From a checkpoint of a small transformer trained on Wikipedia.
Size: 8 heads of 64, 67.2M parameters.
Architecture: LayerNorm before each block, rotary positions, no biases in attention or MLP, untied embeddings, attention and MLP in parallel.
Training: a variant of Muon for these matrices, 1318M tokens, 10056 steps.
MLP neurons of a small language model. Each row is named by its layer, matrix (gate and up: input weights; down: output weights) and neuron, and shows model dimensions 352-447. Each number is 50 + 10 x the weight over its row's rms, rounded and kept within 0 to 99. A neuron's up and down rows have the sign that makes its largest values positive.
Before each neuron's rows, "fires in" lists the words (lower case) most often at its 100 highest values on Wikipedia text that the model never trained on.

fires in: "born", "life", "spent", "in", "background"
L2.gate1056:58 46 41 59 52 78 56 47 40 55 37 51 38 59 32 51 59 32 32 45 55 42 65 52 54 42 48 67 53 39 45 34 55 47 33 47 50 54 58 60 50 59 48 52 38 48 53 35 49 37 63 39 52 34 51 50 51 56 49 41 43 43 37 59 69 31 59 42 53 44 33 74 52 44 67 35 42 55 35 35 39 33 54 41 50 61 37 50 64 39 27 46 38 68 50 53
L2.up1056:44 55 45 51 56 39 39 52 62 45 40 33 39 55 52 67 53 41 49 53 49 41 47 48 44 33 40 49 45 61 52 45 47 53 64 19 52 54 48 47 45 43 59 58 41 58 36 37 52 48 59 49 62 55 52 49 48 43 45 40 51 32 49 60 58 58 25 39 52 51 56 45 65 49 51 44 40 35 58 52 44 47 65 57 58 51 41 58 54 47 36 39 49 62 50 60
L2.down1056:46 60 44 51 59 48 69 49 55 32 55 41 45 50 48 41 73 39 50 53 45 39 50 31 53 56 41 58 35 46 52 46 43 59 47 32 45 57 61 50 39 66 56 51 31 76 37 39 45 43 52 50 51 64 54 46 57 46 36 39 42 59 57 53 55 62 44 44 63 34 68 51 50 36 43 26 50 57 57 49 40 62 64 45 71 55 24 49 48 40 55 30 57 57 57 47

fires in: "the", "s", "only", "its"
L12.gate349:71 46 52 49 55 54 67 53 40 45 42 28 59 53 47 49 44 37 37 56 57 55 46 57 43 57 63 36 49 41 48 38 31 31 57 59 57 45 46 53 52 58 61 57 50 58 58 39 43 51 52 49 53 60 68 37 48 61 64 47 36 34 54 53 55 49 60 54 25 36 38 52 45 45 57 38 59 70 57 50 64 58 41 59 47 53 40 61 61 43 50 51 40 69 44 35
L12.up349:28 63 42 39 49 66 53 40 61 36 36 45 72 47 54 54 53 36 55 50 45 57 50 46 50 28 36 60 56 51 54 56 50 67 60 31 36 45 31 43 64 46 51 60 45 58 39 43 39 49 45 53 64 54 67 54 52 51 65 57 57 43 63 65 48 47 56 51 67 42 56 44 47 38 61 52 51 51 49 51 38 65 56 44 62 49 49 44 41 59 32 49 51 45 72 57
L12.down349:59 58 48 45 43 60 43 46 44 34 53 66 40 42 60 40 46 62 57 52 43 52 54 43 51 47 52 49 43 49 28 63 48 73 63 58 39 41 52 37 45 46 60 59 58 58 52 56 46 46 51 54 61 66 28 67 61 50 45 62 41 54 70 51 43 38 52 49 28 36 56 52 55 46 60 38 56 49 59 45 40 52 57 46 50 59 53 38 59 49 38 59 25 53 67 61

fires in: "the"
L12.gate446:53 45 51 46 35 53 61 45 41 37 57 36 60 66 46 58 58 45 55 51 47 50 40 43 34 44 40 30 48 40 44 38 49 68 38 54 57 60 41 34 62 46 48 45 26 33 50 60 53 68 38 52 46 59 61 54 47 40 43 61 30 27 44 61 45 55 31 57 49 57 68 50 50 52 45 29 41 52 56 29 61 43 57 43 50 65 49 57 34 59 54 50 41 49 57 51
L12.up446:38 48 35 30 39 43 59 38 32 47 39 52 56 54 26 52 70 50 45 64 53 57 63 50 39 60 36 46 61 50 43 67 48 56 42 34 45 70 32 44 45 38 51 51 39 46 53 57 68 50 45 50 52 35 51 52 61 46 47 61 59 60 35 61 46 64 46 58 54 43 44 67 42 47 38 46 55 54 59 45 38 48 52 49 48 40 47 49 40 37 33 38 57 53 40 43
L12.down446:50 36 62 38 43 46 36 42 47 43 41 57 55 49 55 46 36 45 48 38 51 55 54 48 64 48 48 50 45 61 60 49 63 67 61 68 43 44 56 58 62 53 50 54 66 52 42 59 36 50 60 48 61 58 48 43 13 38 54 53 50 57 59 68 61 44 65 60 60 32 46 46 52 40 55 52 64 46 55 51 43 40 59 30 46 54 54 64 46 66 58 29 44 42 39 54

fires in: "born", "from", "life", "in", "live", "living"
L2.gate526:55 28 59 53 41 64 45 53 33 44 35 50 56 57 50 54 41 29 49 58 47 42 49 56 62 32 45 61 67 64 54 61 60 45 54 58 55 68 39 63 43 62 40 54 44 38 59 32 57 45 27 53 50 49 50 62 56 58 48 70 62 30 77 44 60 46 40 48 44 56 53 73 53 37 44 47 50 30 62 43 48 56 57 38 41 55 54 50 79 57 50 65 40 58 73 66
L2.up526:41 32 49 43 53 41 41 53 44 58 48 56 43 69 43 39 54 27 29 46 50 42 52 31 33 44 52 40 65 35 47 59 48 44 51 39 42 49 53 63 40 60 73 49 49 49 42 73 40 32 66 50 41 49 55 49 53 41 42 29 46 44 62 56 62 47 47 49 30 57 50 65 52 50 56 63 55 27 74 71 34 48 41 60 52 54 47 66 50 48 35 43 49 31 67 51
L2.down526:31 44 48 44 48 51 63 47 58 47 58 48 35 51 41 45 62 36 44 51 31 51 41 22 45 53 47 59 54 38 48 56 67 45 52 40 44 42 61 49 39 56 61 37 29 64 53 47 43 41 64 59 34 70 42 60 61 50 39 30 37 62 62 37 70 58 55 37 54 71 66 64 50 49 58 52 55 40 69 58 36 45 81 49 68 65 31 51 56 48 41 39 54 51 64 45

fires in: "born", "life", "mother", "graduated", "in"
L2.gate489:64 33 48 64 55 58 45 71 41 57 58 45 53 60 51 46 68 56 41 51 39 57 62 59 50 45 53 52 47 52 43 43 49 60 41 40 51 60 47 49 65 59 22 47 50 46 49 48 50 52 58 48 47 45 52 54 57 45 55 51 54 61 67 62 52 39 44 68 63 62 52 50 48 35 54 55 48 43 41 52 43 57 68 52 53 56 33 44 42 47 49 31 41 42 38 40
L2.up489:57 41 54 41 49 74 40 45 57 50 42 44 43 55 45 50 44 64 45 47 57 48 57 51 33 38 62 32 58 59 57 52 38 48 62 48 61 52 52 57 56 51 61 58 44 68 51 43 29 51 56 61 42 50 62 40 41 39 54 53 77 41 51 49 61 36 37 37 36 75 41 47 54 52 46 41 49 65 55 50 44 56 63 53 52 47 36 64 69 38 56 46 41 60 50 48
L2.down489:27 45 41 57 57 77 47 43 60 57 45 44 39 60 40 49 52 64 55 56 48 56 62 49 40 53 44 52 45 46 59 34 36 53 47 47 41 49 65 66 50 43 71 57 33 61 57 49 36 33 53 53 47 61 62 41 54 43 55 47 60 64 52 46 51 43 53 35 40 55 58 41 46 61 38 36 52 61 50 49 58 50 67 54 43 50 37 47 65 54 55 60 51 58 65 54

fires in: "the", "named"
L11.gate658:60 49 52 66 45 46 47 47 43 66 56 47 64 60 48 67 55 53 43 70 36 45 60 40 56 55 69 45 40 39 39 58 43 68 47 38 43 39 37 54 36 54 50 41 53 47 49 55 48 42 44 39 52 40 62 63 56 48 65 41 36 37 44 60 56 49 37 48 38 44 55 36 49 53 67 61 55 59 37 64 53 47 55 38 65 47 47 51 52 72 53 51 58 37 39 32
L11.up658:57 48 54 45 43 60 48 49 57 66 45 58 45 53 53 63 51 59 42 37 48 61 39 39 45 51 51 50 27 47 62 65 38 34 46 39 52 66 50 62 41 59 51 42 47 55 53 53 45 51 49 53 36 50 51 53 55 50 42 42 57 60 45 55 52 46 61 52 76 43 55 52 51 49 54 64 73 46 60 53 45 47 49 69 37 40 41 69 40 64 55 17 57 54 44 60
L11.down658:39 63 56 57 52 73 49 58 52 40 36 48 36 62 62 45 51 65 44 40 57 41 63 45 46 58 51 34 47 45 57 63 51 45 50 42 63 41 57 54 48 65 46 55 63 34 56 48 53 37 60 57 49 55 43 45 36 49 57 48 45 47 52 68 52 55 58 41 56 33 38 55 52 45 79 53 56 61 53 51 42 49 47 54 33 57 46 47 69 51 60 59 32 36 60 78

fires in: "26", "death", "hall", "died", "hospital", "royal"
L2.gate1243:50 44 46 48 51 60 51 45 52 48 50 39 26 61 26 71 61 53 45 56 65 61 42 58 43 34 59 48 56 58 35 32 62 47 51 63 40 33 52 60 28 61 57 45 39 52 67 51 42 41 39 55 66 61 57 74 45 53 43 43 51 43 52 56 64 56 44 55 39 50 72 40 63 33 30 56 59 52 42 56 46 53 42 57 51 31 39 42 61 41 57 60 38 45 70 46
L2.up1243:44 49 47 62 54 44 62 69 44 60 49 49 47 41 56 40 43 76 41 25 57 50 40 60 49 43 56 58 62 42 35 61 45 44 53 46 57 46 46 54 40 55 71 45 44 63 69 63 32 49 30 61 42 62 47 65 49 54 34 46 61 45 38 41 55 48 47 59 31 43 64 55 62 43 49 62 57 41 57 43 51 61 49 62 55 33 52 56 73 59 60 67 57 43 65 68
L2.down1243:53 44 49 63 63 58 52 41 58 59 56 40 39 41 25 56 67 48 56 51 68 42 32 51 52 27 53 51 43 48 34 43 64 59 55 48 36 41 66 52 43 60 57 46 48 58 84 63 46 44 36 52 65 64 65 61 34 64 35 37 41 43 33 47 57 50 42 48 55 47 62 43 57 36 41 50 49 41 51 59 54 46 62 66 42 31 35 38 66 52 58 52 41 40 56 57

fires in: "war", "death", "air", "died", "airport"
L2.gate683:53 43 32 43 56 52 67 42 50 35 65 53 53 53 28 44 45 40 48 58 61 43 33 64 43 33 51 62 50 50 60 45 50 55 57 51 37 41 18 44 54 57 43 61 32 54 63 67 34 32 63 45 36 55 43 60 38 57 53 52 55 43 49 58 36 39 62 58 27 29 51 49 66 32 42 37 59 41 43 53 33 58 58 49 56 47 47 40 45 39 45 41 52 47 49 52
L2.up683:49 52 55 45 49 50 48 59 50 52 44 47 20 53 32 45 44 53 52 58 49 39 43 57 42 36 77 41 54 39 42 53 59 44 59 64 42 36 33 56 48 65 40 44 41 68 53 41 35 35 56 52 44 49 44 69 41 44 61 57 64 54 49 44 42 40 38 57 33 41 55 55 68 55 50 34 54 51 53 60 42 54 63 40 59 54 48 41 49 51 77 54 38 39 53 69
L2.down683:47 33 35 46 58 57 60 52 58 50 58 49 40 35 32 33 33 49 58 46 56 44 44 59 37 49 63 36 49 50 55 51 46 55 61 45 41 46 33 49 42 57 31 66 45 80 55 40 43 35 54 52 56 61 36 64 53 50 50 54 57 39 54 59 46 50 46 49 34 54 48 44 68 55 41 46 50 52 45 54 40 55 60 40 51 44 48 49 50 36 53 48 37 37 39 63

fires in: "the", "an", "a"
L15.gate791:59 50 32 26 62 41 58 52 53 40 56 39 25 54 49 52 49 45 50 54 45 45 37 41 48 38 60 70 34 38 44 53 29 70 52 46 55 36 58 47 74 67 47 53 36 45 63 59 63 62 40 55 48 65 53 79 35 54 59 37 30 51 51 46 37 46 57 57 38 49 38 38 54 51 56 63 45 44 57 50 46 29 50 35 46 57 50 63 43 58 41 52 62 45 39 39
L15.up791:45 49 38 34 34 58 51 45 63 60 54 58 70 44 53 49 52 53 41 47 37 58 47 51 52 33 61 41 38 38 54 58 52 35 52 63 55 49 39 36 36 53 49 36 48 61 52 58 32 42 41 51 42 47 57 68 55 38 71 51 58 37 42 78 54 42 40 60 52 36 44 41 46 58 64 65 41 68 56 69 41 59 51 45 56 32 45 51 42 69 23 48 61 44 61 72
L15.down791:51 52 42 45 46 54 62 66 57 55 44 46 51 41 47 53 31 37 62 43 54 38 49 37 47 38 41 53 63 40 41 44 34 56 52 68 41 41 55 43 52 45 50 55 57 49 28 57 43 37 53 53 43 64 52 51 38 35 48 46 54 57 52 59 37 45 44 47 67 41 59 63 46 53 50 65 54 60 52 45 58 46 55 41 36 58 65 41 59 63 63 40 34 41 41 50

fires in: "since", "after", "his", "during", "until", "for"
L13.gate982:43 58 25 42 68 60 48 52 62 60 67 54 28 33 44 34 51 39 67 54 68 32 66 56 62 50 48 60 70 57 67 48 58 67 52 50 50 48 48 45 49 45 55 63 58 29 55 45 61 68 65 35 48 62 46 40 34 54 49 42 36 50 60 33 34 46 38 39 54 49 58 62 53 49 41 53 61 39 49 57 53 40 68 67 51 33 64 45 52 33 50 62 62 43 49 55
L13.up982:45 35 54 54 38 55 43 44 60 45 39 59 38 48 40 33 41 51 38 38 57 64 53 53 41 62 57 41 46 48 61 66 56 50 47 45 39 53 28 42 47 76 63 43 46 45 49 41 46 62 60 54 25 57 79 55 51 46 48 37 52 46 50 76 38 51 42 61 44 47 46 60 42 44 58 58 46 29 33 51 67 58 50 42 49 38 48 40 49 53 39 73 43 59 37 36
L13.down982:44 56 46 75 84 71 46 67 51 61 51 56 58 51 45 49 44 40 39 61 50 47 52 63 36 41 50 48 44 45 68 57 50 32 57 67 50 62 40 58 49 70 42 39 49 69 66 48 58 52 34 48 36 57 51 75 63 51 49 50 54 60 40 62 66 39 57 53 56 47 49 63 56 38 60 64 41 59 42 58 61 39 39 38 59 51 48 62 55 34 49 52 56 60 43 40